config.toml
attn_scale = 0.129
init_std_up = 0.02
init_std_down = 0.0
optimizer = "adamw"
beta1 = 0.9
schedule = "wsd"
batch_tokens = 65536
dataset = "wikipedia_en"
MLP neurons of a small language model. Each row is named by its layer, matrix (up: input weights) and neuron, and shows model dimensions 0-191. Each number is 500 + 50 x the weight over its row's rms, rounded and kept within 0 to 999. Numbers have three digits each.
A block is one neuron, or neurons of one layer that tend to fire together. After each block is what it responds to, as a language model described it from the Wikipedia text at the highest values.

L5.up239:438453437569397551526394518555588521513547562572393498538484503553454504512487497512523481470563454446531481477474477484489437456484407557562542513475484538566472456507448371430463518546471466527581509535453436528505482535528541593482532504458456551432463489505491521548615473435435550573483537451523523542563479448546623519504518450523483441490531552469477510518496461552437521439512467500495564511533373477382501521607470478433521458431450580469550541532510438467444439477420524507497469412371501515490522561483462520531484553532494524490388510466490477502566451539525505492
L5.up370:519459489527548441485457545488519459555534478500402537584454604585549541553538450477507437551600533404553446525550550463440425491543460499549520543561490596367431525427529493510460589548525498567432596436496490522531489522577566574430457469494408585482494543440439503473560498511502480489611578513554416534495444511544576462542438549489501521496526452458492561599470452495384507594544472450527395596521413518474514621598537584456502489458391508434510492579499472429498511563562399492486506417430552543492591564483474555465445547537482476511528422568442518458495496473468423491
L5.up1506:500592508585529480486463510527406423535639541513508531551527468520544438510490504405495489497634440538486497430508452497527466449564468472645517454494457520452435511387460492471527577420464380484590440440518449469532562498575557580560488505440477540486413501429471577538488521473558467554542467420469540542510516498437478473460473538544584519530494589614465520455533448552452627455517460488491509568403469421504512477576545427492521540408510423550531550572515499550476515456428530528519421536531485499516450494489484494415490537552529456447542545585537545480536488508477449465
L5.up1540:515564526426551500494450558534541451595490498473463581506456525472597548510457508524558478466466459575496487551525430501592503451570527483525581528530536391493508455488525419547481437492508550577498554535447452540552514506558540496498513480533569524571548595462522565607516526523458539520442445476509458444504514552447503429554412470519538573473545548566398546579488557373438490456548475465490519631383490505534447536479430434414520518451447487441502527462497506539454549430528547502513408532408442515494527523526497487521522484537528359492598475515574496479455572552460569506
L5.up1767:462458441462523523556384468485417444484470493494467578578525495470508551435552517470551533532497503529504450498493497490456451453567524508493498530575491466499468525548502554498465482461445432508496572503451544531448518538583511474505509563483458539389450468482470537432532506446429565545359506455507481488557500473446446448528467499449555533530484402501478486572529461520433547436430532453509435555443425528460439438491469617512492534442409546468452571444534485563538485548471484512526543570477561550400459551538442513497516542575555428483461527509536523471450514580597509466
L5.up1902:436460465461585530441477519561483430539511488476491531542450563436596494444451543442665474629536482555643412590573528608488499579444475499583432493557477530478414547520537458515544576564514479582493482483532444454517527524618488610513490473364506503500526455518579434455553460486450458511506445418534462460456400518555543493508475501515515485469523472490532499510484496534394493466499514498487393608454364557491474539484477496460511541433560587457557452553483571507481497437511474529561470386524435566496520516594531501479486488532482388471469470604517535524437445482537500512
L5.up2221:516523509444567607524413442469431556576562579463475532555578527399439395527473514520590465567428496584491495484456458540403465533530543480521475510494439484492427499475493453502494524555414477479477527486424469492508490575635431437506468467512498508463520482481509482527478519513421505429324439475428506490492518519477477493521503434505461505428497564544496554499496510474495471598522505556502471517468474534539547541546507569487463612441463514473480473538509400553497598548398437419404563439570579456438509522471473506533495484552494436496578560543496587499415412603506490529
L5.up2296:421511347411582564442534490486526431545509521537580463480439451457538479525521538614523517460487531542507497537499420453487545540522497505421569524530471428471457527634527513576478536456490517527549566562450461586542530461598463506487455486458572561463540546525420514488429498602408522365463576515519501517456453463518539425552445564450479426398527532401553525532513541452412514464531474525483480500516505494533461533520452474492462478449420504471459493365530604533493507487582389615511438562503546509487495472429506549468506445458492435430446502478496542477435572601601545557
Description: Quantity or position words heading a partitive phrase, mostly "one" in "was one of the", plus "end of", "first", "most common", and numerals in table cells.

L5.up143:462519468448465488479455488569562507572623464542597526534468506475570436531433528515494507534516408503465556552486405583529502492479496571470438531541520510491491512446538391445551538447483520542485582561532462496526516593443561513450430433400423546463544517460551601404468392423408426425513515483539544534478491519571412450475487486589445537504478483541501517458502430613457423587587503519501486570563416480561421478593532499454502515427454514501501566458514432522530559531465536605492374483505542513499487453569453535547503489553531421492558534522543486480421474518506374487
L5.up304:470594514395461512486402536500476501471613475472572501457462518396491515517507449468474498515469562503500403467500422619515380430471498435537626496554516484533462491519588594576540552507570531519553548473489400462450537617572405425513430466517485502497515499441606513486470449510480495458515443436525473397522497592577489456574425455489508520441465445569469519577498538466545463456569515525522519527521552543506446569473518564479553443568535455541460561487531588456461499561521541511533417489504525531466515419586364530465500513451396397502550513450512639461521459522481562463
L5.up1127:467525515446484542492494426437478455569537513517469467478584527449607478443562444395474507605529470550486465482558476596496435432485419430435497563561435526531491590502465565561440475438561484557494525521512494444555590546537470479477433494350403508503493473477517528458554510538521501454490451549498574489542486603568553536538462474474437507436510383489505563535524513518470484518475469558579428493553490524628483473454479631379593453543420501515411564582506510523524491483493466377528384511489534529453511433542350498523510437463420439523573452478510397474517503469491508421
L5.up1361:570534489477508542516574520494440555425434482502566538465577520437481442492520502607538460488600511512531469494536476577453480602458483546458530455516502549439487525392573548449586464519574568469523520475506480577507347604482471441513440431426436547466532584459487461473467377460573529416476591505467542516555527602566484537457501615522510551530500408488489534544472456518490557504428438580520498515535517457474404481552506570508550462470464460464460569464474577511505599541515547558531405492500493573448515536593419474469501566440449468521607492513469516413423510500522427536
L5.up1557:426593407431529459492496532456485505506427548572562489479529514470474468404594569498578480498554503541534492496580488576417509513522511504541596513536505547489491463432497522524480538480516544510601560447594462553547493552541407437524391489411494566522510523472489489489478413535498467461513611393454435474564545549547502493502516590421443583482518435485492484549488467539463495536419518496461535506477457512557483518525521595420591495474546553550452455480534561592497448470524523539516410469502577518528531441510362557542438503469516508427584542548488590463518467535415431438
L5.up1583:529454469489451542356453602462614485440492536487621571546538544418416485487534486517533532514487486541424507568580480503413489487529461429510510484478524552409561538534497528437512549490500489559608505513534534506548519549495404451529469516437553535505550512504571563475460408488561523570551482387553536450555506526546527464514537561453512454566524517430497451543516404543398571468548559464437489505479385551589466513483490507525513541507518505483405463528526525491495565485430539498552474556452430464505510409543469480424496475506463522535488540556496663543457508431597555502
L5.up1833:488528435548429538408381530458510508571518413489539516528515540395481452496493421539484531545505475536470415528531460569496418501512492469617465540469457545479521498467569519485547524501489542519560526507547464452456515530474488536508462430415538665567490534496474486524531422537559434489503530500526530471508390519557569490432519557500513567414526442561389519483517498468447443548559527437514522549522392524581400466545607533404542494425479512530440475531517427501474561486484579545409397518474494626512547511526334477498502493488521460500566474536492458408432441504506483467
L5.up1851:516458477440419529522380506434536636540491449444498541485540395437488438454527407428473413506490527442536427576533548632437481518531422430454509560580485500572525548481564420449444441496590506531563551529525406498512544489513536517341439470399434561481512517478600536519488495535513433493589518390543485444500370472522565507491514503495464509415496509561437488524490467511439550498456462474498460550430350540537509508445472497381488586473525534465457482482430505498491511425469478473487431485509520516581593490570483543479561586489554400504521431450475521415433483459513506542
Description: Transitive verbs right after their subject, awaiting an object or that-clause, such as concluded, cited, recalled, describes; also prepositions like from, with.

L3.up20:418550467503392484464490461425625469414446507521514509406503492429573540480506542493491550521490447501559507571490541460464557475504412499509519474445599497459452499444525474572434451441517553535458438457552438507464498607496506483518461522457469493431582509494522481450541486535516431584398454497438498442520501529498545585540402542484465412516504518520463601577538455562475461540498429571465406575481378509484436435460540487480491531512493561590509462589484569491482386427593427550438449472525499480483435428538457439474530542488452506537483517524466470508390497567472445571
L3.up693:474489488512564551600374478509612500533587522481474469562506460560573447511440518368402546567463489589496504517539522374511450408450507507465474572498450527464557501479469466504480565493545513496453490595437479540437494405531495560429497380459441502516543530470436617515503564480390523432460474524480429437460566461529452592563504506437466563493474386433522563506411540461478440550537463532537507493465521621458550503590553508371437505455411522484486551557467430613491442549530427582524503448490494493423617529534514403458403530499439524471547461587512504492537502560476523466
L3.up966:431509451495435538443504539464469556482516636501483576503515501459512543460431518467564427587500479549550465481590466559542519373495430621471662533409529432412416569478506444520489550574554499457512504610424525461515541567539480498502434514416500541476551502575580496496511459561560480542413549478557535442563428488479407520495498523496513446550521525475441539567543544535500575492438514504476427571455454502403566487517447457416536601528477589512466530513464526444542463521496441479429431445467471546456489499449506452519485489473501449510453506502425544445513521537497495553
L3.up1084:471478435498499514452561527573517557454461534568506494621341586544561420464491520550507569580500544479530508583485421431530575462528461507461528500462514448452354518495547486451434477527475474462476439450501480455462586428528518497476424494479465492419474522425540569587576489514486533568519548464549471527532452482541557558492531518499570511455539502550450533557497450495464520574473428503489504501523371544579443520498482502575516555386478560499484466564394518434451472516509461545521436461408473545506557523517398437467529597506418490463476470532485444501404491488419599451
L3.up1310:412524518506549575505391521430552496579580473489518541551520444486536515501466551414531463495442486588570471548606522439509532467537505470445493497500466481459380501408552503528478527536568451540418431533545500513433526515505459464532459476448387547393525539471549584455516585532504407460517512464444464469574595536565421476561486487502474476499513484598447591581501446546536470556468499408472436589487542549512496549596468455377431488467514545547464527485503418470513508480498533487488514435465533451428526498480397571530507480510485542494509534546583536502498472508476460479
L3.up1334:425438504471537542573444528476543373494586536482563587524562466433534448488481482481491401615457463592525453528485381524452588454513583436472463531432492513486488493445547564358511591455476476480465445555517465536475550563526400516457485457566436514419515557519530586488506426459523547514529493566524449410500466655576562500487530535558533516450468528508500639532463525531498450552527605445491485568383444565482518603545488501508485558492474520441468457444518439490490487526517425506546512493503556465535556528459523460522540521447509415434527472532563539444482538504540504520
L3.up2192:542546545391510568454492467483554428454543487531489465488422526489559492501450456499510437467498489596567510567559542605536494405586444486587519527416568528436537552405569524599485500500552495551521458494460448427538515601486522520535501487477412502497508450541494555539460482555481490501488528412486438524582424535491430550483448568510622552414522494531444595501458565578422481555496511512437391532478420501498516485475536484427550498496484496496539554496489470491519450440463566487572517462548505561446540412505494472424557459543502477414533459529556539475492492582499434531
L3.up2225:551510489512494586478454467485502462581493466501477517555417425470526509515460501430486527551504516584453482525528473406455450504623581488531525496504572485500476549525547463501511546478582516546522509557499419507499499514468454559507499457469503522605494474474576519408527455545471446429416493435411497437481588532479435486543518527501427501455470482549522563525463477454552493492422421493467395560496507485552478512536402372454479496534490565426512523544481450548504464504383503491525451540555646446531510564515467552503473532503466392521466555560564526505481436531539605424
Description: Structural markers at the start of a line in lists and tables: pipes opening table rows, dashes opening bullet items, and = heading markers.

L3.up86:470543459437515519440427529480579546478531476519483512469530455505471493462554532476494416458515533516580412547563461574410559493520478456525511509489475629561452471369569501445462465536524579571514509586467517480513520533459531476486465473540568536492504495504476516474503445508536478476553511468525518436529546508575533521531428536507509574445545388550479486557490428505437549503581550499435508492537482509427399562597622558380580523449450568529481489485501539445570569516546538511549442572451506480488522506550401419422516502512472449519536420414494530437476536460474496450
L3.up742:485541512489512645472513510431526517491487453436402509499558576457542432465449494459519520496470589535558450494585533572558459518487486468513517456496441602609461488500554568572467529515545551493540392556400411465571593551509446544567440456409439477408531478465436460578468476405457546481545500480492511439482523454546504484476467482582464486435520465578547520484500486555461468398582631485543490532496514575569500539533554500435560508466511470533571488472451519488487550568491535562571506535478439571506561508532473447380512469499528515521501422456421548476455500472476546476
L3.up980:487547465471469444514453477436467588496473453538441490486522562537485463523501460417466521500454532526455432515539460546461456448438466472497398471575442585484535466493591488522468454523520486553514447587435379533452500509426438594447492484440542529513597507486473533489416424562498475426540449462533470445485549601565388523487436495472565503400561477564426558533516522476459443448535461421516431494501455521460438503510583450467534537395552541520467478489512512464474518516544501482485510505361525481453550431543511456471547565520372496516588463447569482469424488457401495579
L3.up1362:407518447517560486450579576397519545497587504502519463470544606477486446423564410457533477521540473465541390542524460560489526480525364452492527577444584448508474560496563416496499433539525488598592472615546428416524536581491598444513420517380451515559522514469469475421469502518501504499538539414499485543537535531494500540503481479465525556427593502512412553468502486480483543521529550528472447490498512524474449447488552558505427506415440525558431503504412563527452549503501542552415532482403553511605494439529500485439436447449424397523606495443450575466459418497476489509
L3.up1379:489507391508533536506532555450512531473513445550415525456543538508559471492410483517556503538553451525577444480516485540545564437488469471443468445488600513478454537437476546497504442407490432547451586585514432479436496550488392483456526515477526469438448494477427486498479521576478521494445444492569540366579612491519496505529513466472566547558520350527542619509491434494515409542493613480484500493470453467478488589572476546450491519530574617478506482526520523470442543550430398456443488511568541478546575502524527470500408492458511546480501353447538485525455535542413459480
L3.up1456:427400545541459523533488530451553584480560544518524522491576481537423472509534439395470398511473422578569468586531462590521542463552474553464530492550522450481537591488471509457535441597647525497583508627535471531414521510549479400509516485447529485477586457444606435466404606406545458531438451438425509441498515535611607442425531519424503479420516431502495582463532444556468444524480439383503412521514485544459451480513520524411447511427552562499440577511505496511511538419551486482421452439466499574477544508453476455510477512477617543518481490503497452362492441520486412474
L3.up1755:544548501526477547345433431554571485481507486470471482448399456505576517446554485560467514511522486521571349605505515621539473533556432530535528601504465469506349485481586530431439452414614520510460563462423546512427509575494480447479457452555571526478550502455511535501529390515499494467475502575529478427472591588533483475601472552496532492517591383540400512550488553444463487512551485482459479528533493497495504576547509473350617447489400422621494468524535524476450430603504490451445503566454455452509523512553517428466534528526499446471518518432491526448492517441463551484
L3.up2012:568540482475543532434435533448509559528509445488470481570408507415569420537464450524409522527553427477594554449584449597549606408559469399516497455526581444535573528493518598490431458516506424504528440593466490436590511540468534562561472514347476475487438525500412557483390490530499487484554539504535496458579544494459500510436511497475617527455506458547476511405487479521489508515548601509563494529532497525481531505580503556488540487440473520531450542467461583471522506510527502454450544530538467547546536490479443501432529509510489475529559415449543541454511486501488487599
Description: Final word-piece completing a multi-token verb, mostly present-tense transitive verbs in plot summaries before an object, e.g. emb-arks, stab-s, comp-els.

L4.up1346:466590511512476534404490506584469527496477511527455496530517490459510444379536458480510449530502506559498367591507427546538524537576510574535526479496469533561403493415546466433481491513527571551450580479469524503492516522537494471486455514474556531503547572525471478523569432475581480459548502435504474365472599605583484470579504505535509508516525457501475478573478493488421476452507500454431462513538486516522475599647570583419542557510470541554484505487469548411533514552567462425493426504377432424516500529530449429475503443487493459482539529485540533471459529468491507488
Description: Verb-final -s/-es endings on third-person singular present verbs after a subject, as in ages, features, bans, smothers; also some plural noun endings and table-row pipes.

L3.up152:441477525473579467440464577485499444514577476515480536523467511545576485514538464534499438585542475410570495456504476495512534457503476522507463535567507434513516648515516521491513445411535488533511537418524562538427508505484494416422432427428438522572432470489419451550586549537471468475539562455584561520464494457515514489552501482478443549420489532449544545526546424487428551501400508482401563537490459565528494471526515471516511464415559539460433540427513539551467415490567450479534529483448429450500562533524483554565489466472555478483465484581482550458362514502475498511
L3.up472:500553410515424557429418521517517417584567456531422542476460503451599500442533519425540472580438503525571404485443481491424526507522436565498508520527489501509511527399540417575373575493510490535478458544478538542468444502540452449473436491509514508517527564448519423507523518545439448536517456349535484420495607560560594504450447499569545522487547422464563485527471502543420546541523433418393458581459377548480510570541504481449416550390599531505493519482522568488509467571464489442519560507443440553456460441433546503473541371558448424522472529537426498490413581514462479594
L3.up659:527474474513541510474486505505456540524573536494542550507525574517499456456525457462593419640443539533575480464585416559493488531463340505589563530489507401395452562463501492506563506475563468493525438532445540510442508566588482528560398380477540450454460450563584404447548469466480549541436469474529426435559453478572473553503520389515472496522494581478550473474532500490476506595448484481562458577424517510474520465534405576464564621489385582472426436581415572546458492487438484515370454464479488469485498573418457578501431544494488475468454571546485547419526418532547469518
L3.up740:471395437555476461459467604469536532547621500456420511463477475456499551500522436509422456543440518456577452507479592519485467517498557545548462566540527517527537558550499521501459526563529560530563561491450515489435578557543500429435484524534418509518668545493534448539503507541405387603534477399583547471518459525484587539459491476461465518472550500518503483533566498444466509515468479411445467562472469579544504517481501536521540570519523512588469534449443501527503463493493379499548427402420427479537477472446555485528542451458555520477462460466532483514371390450420492443
L3.up1117:491436571496545435480551495621541483477601538459514537473498564486547516545550469518439538517502527477493405509477447437524409449477498532485477585578547444470527517534536479632528470543488579601506452594486577564559532514573578447510427485459505491483504492490448441496547518519501475504498493465506581463391426534542575518576385479446449411516505567552540587534482405485480530434574504444438560442504592516507454456436499560467570531524415533496521574487432508595483521578405491521547466362399406520449529515436519486535495461495400453571504417540432549474466532551531496462
L3.up1707:488496415459556455524464516452572500590534546542430520457568448528492462417454534491432424636491457491450530471475437544468522472544516525488601528462529476440549543487564448525403467427540456559550495571444491551454486519569485529434534492498394489494416557483499492473472533523451367576384470416473592481554507639581624584459508544455474608531549496448526607553488508496498485439480493429425421479546487526539483477533533507489420534439487509501444567522459486546557446605530446463548559407444403501504500520455549534482528521437475450420500532545438490471475467439475598495
L3.up1949:388430454587464465500521562518517525540535493465573501528484545533597440470533420505493502570511545537480462508476477501473528450499491570465445471444585445448522492539515389479401434435565590552615532584508457632496485553579492500437484426527498530513501448533505471558473490450533427588422510470502548441534499519590469530486595497472434422449565494496461567527467471528516493488509512438447441592520476569443436589427448493480558600535467481449430523533459456636478418523514426453526557518542460526494526494443525544480547538458410455418459456448462510515458514491446580516
L3.up2234:428475485496572454506586531470539453488503521469469488500515538468522502534509523575554506462562549469575466492529525512503472452503526632457487589457518515484467470553526527502408463459478577648493520604495549440526440553541481553507537542554452550539506445513426525557487530501518590441471509500581561491506543532513452635485519504445515482508489435516453567577448532547479432509478573467490566489505495555440504484445503565530471549541471447447466459542501501580453437601474361425517476483429512565490499495462551517511505382492556444419429493572506432477471469578543448466
Description: Mostly the hyphen bullet opening a line in Wikipedia lists such as personnel, cast, character or community lists, e.g. "- Philip Bailey"; weaker on "including", table pipes, "Track listing".

L4.up1107:471481499550500479573437544521448540534585576509480564498557504420543544517516580442615472610545481574540472468531577440530480435508368473488486483495515488484435537543414517566506521480493511461648550557433487504502454515528535567507446501501469492500476586551514506529501443592564443494445508488499451469451441498573545531465519422503540572473522462521431490524485432563443516520576515538501398584437455557567444566577429531493459545429480608475444493573530434509538446525470473558390494370482586550439579552498506486520424489493514503523575579604585506494443475516580452560
Description: The hyphen or pipe at the start of a new line that opens a bulleted list item or wiki table row, e.g. "- Seasons:", "| Pos.", "| Party".

L3.up60:446527451502502502495460495535475503523473467484539510529471540500475418393507513456548516481472506515538551554438434465517498371473424479552492488488462520491420599492478480432505470472560505520442500503520509528490549452427548504484444452474409420574530481445659519451511541461469501467486564443540442546417519506483457514512557547452572486568484520544504494476377475578436588524498477445613387603419480487534476673471437559489499627444474568533504449544426500517546528510560463576425492465539501458577556498565458534557471541517482474544430514608517482476448473602450487502
L3.up356:434506468478492546515348508456464506536522511542471459473510480454495514530419475489506464523525496547481457538542340479424462508458579453459549519431446432480492542565482506538509474481454467432530483566531411458403458493544513506381482536546529508447568530538525457490512564469466499519533515469442454429480479457416518488544459503506557473506489523536556480546519554559546529528494477446479558540417467472549504479410479505527435506410464575454513515395530596491394486531475464444639535564439513496490521543448531541561491485508394506486524590491550570420430435544595543540
L3.up507:504533511464543497570447485537512593515480465588477530541444546490525534500415489544458491510573443556511403527596469514548488323490458572523617495533496495570555572471506432477541461505497460631505566494496524536519467548529486491522497487429490486607499536600569510498521505524499512544501427418498481510600460513641481568398524467516509524441499548511599521563504551519425487510525432488417469525453533484490541490571549509507515457450487511512510670524488476551502451483492379543476496481540497499546519540518502395502529438539533457501433417540460472393519536534516521492
L3.up1271:514434456535566560525470560497534487497518472441540610458490519508483487544462500534501489514410507514528468516427520506529485541509513499438554572504512489466533462522629545557503453484517480509564568535479453516521508586485525516540350482448434604526473554515482556566533541399505488537487459472539599457528566547527509521434501570470483442408446454540528528536504527519468516480498505515565574517464532574528545533451500474491436545554419456488457468431553583578445561508451442521480446553469471580514469514475553535566589463478490415493432376472512532508396551566574516552
L3.up1412:516541434486391535439546627506466574576487500485543506592542556503523491472579555525500503554492450512639494546581499476461521445546470480471525506461484525463406469429535484504461568523543485532462464518541543507542504543471489539463495508537487396491505547492455464517489547551508484366540570523494444459566473519500394609524419534511536487500432516538522462542477540542506416520506483432499457608495506540522504474549521509566531431592506545503501449425427450557579467467569413513506490473613519453490507489562530517515492462455371471534462453560499413452396587554544440560
L3.up1905:541500569394515461487518509529478508468412491580515483475443531435486552460469517522512489486465584516522449487465373484518445529525451413482487488522474415506469479416530475557616454514455467488470513515443490479445615496524541428494506481544537455489531476486504467442569549584452453535538518445497414455449422583480483465538425537422477488512483490580516532468522405408600455493610535354532560490480502497468447513417484528457545471502524488502535470580442490520436496503529494592498457508502494438482512547579502519497437499523561430449550484548510542476460513471506450468
L3.up1935:492482545492495502487494552484442474478465551524492473534534452484461449469380492490551417586486469497559477513528481503580490402502524586529552566507514572516533577438468536507486480498525445460491480575455425520522483513496549573579492490538383522501544526509593554430491487498557433495441505572481547515477482473479511529435520507562573454479487469588456472517430508477508531486631528447509489546487491638517448489538474477487488515425444511511514463525441560551559467481499491676482541511480555518490554513496501440571525450503459527535486498480534485547533519500455469517
L3.up2053:468516480450521505475416502504474494485494412450494574588590499500483474398489539542586458433521465570540491474505383491445523562552485445452587504540553427411539552575561432470565534512564464524449504517469532552476590507506503506449426492464467460508586567489489544496506510498490498526519554486478527456531475472397452511553453576504495533567512575527487454504482520515455515512528545442555526586430532549521516475520498513509517482444483535473469501481434532592486519496433445513533503543544513509476509495545477467493480553588443516562487520608587563475403534555548497530
Description: Words that pick out one member of a set just introduced, mainly "the first" after "two entrances" or "two proposals", also one, each, other, that.

L4.up354:451503421406504568529472469523491483506444474505455587476503517496532497401456476491604537565510477494434528411496448426538496424551452458564459548541486501459500521400436455530580550497544576527592537562442510541485523464506400405552485475400471471523604453574489586512556566468489469534492515441565467495454435469542520549643527509541553473539538519517521578463532576551424517501455671466522548431496498490507455489528492555485500511528464613506513519425477552470551492486510443587530445462558475521525663538513472462413479535604544540476432509558500513488433515549524527547
Description: Ordinal and position words right after the, his or its, opening a noun phrase, such as first, second, final, next, mostly time-related.

L5.up89:486469431473519469492526468534542561503585487498508470459544525505558496556502496486515443507547453470552479601636558625519483443493425473516494573521472567524469565499503554445478595590555505550439421503510487560514535423526455491521463537441386510402543451400527485518475386490484512553418495470563505403485403512503543489518554517475528441450556415544500585534475534487435518474476432447583498520437476561469506428532447498460543523443392480463502504550531531611480462517581420523516460414494451425532505516578491566461506485460449483468511467501456545444481522538500475582
L5.up603:386459507430521470534476565439490510552440563503455475503582546450598490566488400461422531466486461478570514534474472600414552466549594430459510533535520448482536516568543507459433499534533472559576555573510507515557461518595442513480515495471467640560474497493482500508424485426494517520515519405540477474504491528496485583425487489447515544554534494493458552513455465463478585406410442446482481531548459605489355468517498497459438560451513470567500490496467499538507507404593429531473471474561505499495509424502395468499536543550489460474525522534528591423483439497517593494
L5.up622:422492461600460505510433567549536546451609465529515492522543453491551434511508354451428412514503530455535462518549512460524436483530507515473439525520459430468530508468509441537448548464532544521522531468521524531590468586551468445476430518486483448470510493535496471431520497553548408594472435506549536495506435503485498456473500505563489470483461399486502475506444454534469504446463558501479517552528506489541570543485518567534554603471532575500493597550432537545496560467493414559555491408459477489396521498398545569544526488532523504466490456482580519569492472446502499507
L5.up658:382541527479477469537434512495461575456533544469489454530418509451459401523482471489544432525533457486490442524594526520595455461514496536556526543556516508492426518540430495493527492522534376519477468594511499488562554568516505546419555497454580483528509401450485510554479441547450379465451557485507513491431525469479574560542532431508459418437530473569454413545458514418424467547540469563532381474386514474478529543495466510442507539532402502495374506549478501525494462506444436612546402398450471474503502491588522569557520488431532486556531497560520497346510511471497444472
L5.up862:406421457459520518535409569511509490512506471460485485500517492506548492432462509584490461518554540503480438548404472638449513466495488521506513527474551547580439514548505562510461539500526463577497494516455379692549619498498432456552520479412422492439500461496589534526480400418501526452387562549512497468502503481462493445530465567539435532482540596545490449570478559529418468586511493521454557601337531563514495519526438476474523604489477439520490511531414559492597425522576493472526489482581468442552448500554476566474470520414560531500473507580479486485446516520543576602
L5.up947:445502456447549528501476431582542447477425577545496566534524460535598513492520571525520460514566506476445535487544523577469512467527559438526428490497419583526500428423508569524527499524483466539422615551454469542598501505601493551506541550568495571518475475546498580429541532444534476508490513540458464412399462551546648541488466513436459455445522462475511514502377556470464495563468576470552508470500486472545464453607518526567546505503471551516505517540509512453490491489445472517481475431494448475460553526456533603513387442573495559463445416501446551528474483568488555463
L5.up1209:507522421399495555478524528546455534457593470411523464431497464418503538475526521485577461534448442442558522436489467510427502463519471449449546507544560506492476556478416504484526477562475490619596583546446625461512497557505509520506520562476489538402485469397542522531444409457459577513451527430646544455539541496458481534535478553458476434382538502573562477442392447603456532540514458499513528487556465483454504513597533548449528520464511571425550486563507548471488493438524446495485421448506445573491524551506449497584460530529452448445550531558543506521419420504617522495
L5.up2248:530525446460539586535440579404550511524574584572446515453438505474505464521484524516520423598461476503497420482408536459519475496539549453624545490618521458435498569578642505558446483573528566532496558546439529543615480510560463489454542593494517470457398530609502562507587509524467504553549501440510533412502406569425526499484560485512474537485575569486428552438421473479409453492384511463399549457564502570534492439580436479557449529542482529498427531545464481534578491412541329481565548525461449394445499517461496550411543466490538438551496490520500469526475463460433456581
Description: The hour or minute part of a time or track length, such as 4: in "at 4:50" or "| 4:17 |", plus table pipes and other first halves like New York.

L4.up2136:461587438477475554466368510532598585529484448476445531524441496412521500424509524522510463543414474502591424539474525553351512509503466584502542553524484436478452507462545470508416462498507499549540451512530581492464442535505460491428467495468531505528392517396527507479525474463420513535462493391536530465532503588579509591510498440519498521493443480564486573508462484518430516470514504422429387506517422499470516576485434505416423549454621494556551511568488512432520443583551508530508545516477471586417544475560501469448536518466449477576496493448556466395455600506392529457
Description: Line-initial dash bullets in cast and personnel lists (- Actor as Role), closing == or === of section headings, and table-cell pipes; also well in as well as and clause-joining while.

L5.up95:423476550545572475405482541474474464520594423510573534447453507457532428535381482469568411605478593567483493495447446570521472441505440432498616517466524494449518545424395426542526526428487405515538455461507455479531517606492495505516487441558492521461477394423541575478520357478527584408467507582561461499486402514526529514517539558526495536468505536495525558546447452589414403591532521368433521573473382483514468472599463529561482571467514590474461460547438543617481539447490441594499528535481459555552485479451483491501489474494527464496539566485546610433459498553574582510
L5.up240:499476506465546533476399470446502544507460561484424539527440484487606534514400544524545542511571458577479489520532537491511435546482417515502552387479579416383512529514405494491535545388529547469537439547460456576531466539438449451472456484460507489496554552436530545380513479523495463394456516486486406440568437498510504505556564439456499525492539472515472586548478440563543429460518445532443547494511397607520501490536397552416553475468515566498549568463533544504515469488428568533513529486563513544503432508517547556539543475533514446480543463435587569536561456551595564496
L5.up318:561417495507531509461524434477604483546393505531500446495382470508422457539476489475513453524574546511465486558447497568415428514454471489474443480499453477426437563513492448475456504544534512464470499559558498580474498435447470452460442501521525459565585520432472573483561424452420482443485573430462493465506376606553485481515566494502537533526458510523559567468517380514476414446558560546483494488460528566473542533605421565504568510532449463522503485470510541529516541535464489566538485580480459472437373526535491436527511593442414431498568427483511566513475427562435494526
L5.up771:582492494465526567563518448465557508533544572536506550591475548476561419518433549416624525488495506497412512483500476431535405462486498567430580481490434511452462573521496394481567611425531568502494428460529468634544531610425459451555452433461516461563452500484475560460535484528641491474446435379466486545574410476518501579566469469512463458485492487484464553583488430475516382472481492545493526469561641581529530452522415536597512495484413547449530499483503394483479494470508563585528441535591502486432475472438500550478545529460411514430525510562587541504496522503578503411
L5.up864:513509466487561500473455452417542478521517461499576463512477516472466459529508479473506442568539488555476434490405494504518494451564466528490511486382522457481510497475478535533520547483555483534441551468429400552487538459505505505462435523531551553482501485509502577452539386483467452469460469404452461450491412521588510498508513551572602517545545445527524545550470439515444536418510440493540490543454481584510394506521409466487439507473540537468554497471421536483520415532441562544484492582483561453425516567490527532524548547486513505466535413468482496486419474578548561541
L5.up1871:524476500559488508547464529518487467547540463488480479580487477510466453390423530563561498512534485510457574496506565476409454497500377524588542436462567513512443527505391409502553575473460489495515406476596558496516428530402479557550527509401524489463544405459480552405536537484577496440485498460498474480521460568511530569598522580526562515460519471518616513506459497536543475530492521520559536641446532554530523539437448558496542543538534599490567494587476508535496440497471543514448533452642509554447495499579527495504450509551480529488517508524562550528461499653459536521
L5.up1983:477571523421564536482418451495428395493515475412508541585423492443485448542405526531574520491488457608502429491476495522503429499507551476483430551526469500455562482559431550451502470479476435429459550611524403565471518505539461485423533522526611486521430502471481512527500583422434514459523547456535474515502457498539486496498544428498495514465424534505529461456502491586542464542510551522530481498383471533548505505548556528472442573431451505435476570481450503593456484462495456501459494503476478472533534538533518430546441597457512421472516410558521527521483484573511496398
L5.up2217:465464474455528534552375522529505464565548525496470552518446497553570461497403522436520491541555432559489508500558487535512494487533522480521536476525481431467475520485498472525520444507515477549507510594369405558502486527528445464511538454510567452490445380488478565388529484540453406414484522443424399391523505514451500473490500455478473543530545496531532547544426519505533482436453482506536480493483421563564510505538436588508540536487436574508534517551443478566512407462449545518458500548572507460570507547467504474555470542504478435496525418607470460459486400545499519530
Description: Opening pipe of a table's header row, or the line break or dash that starts content right after a section heading (e.g. "| Party |", "| Year | Title").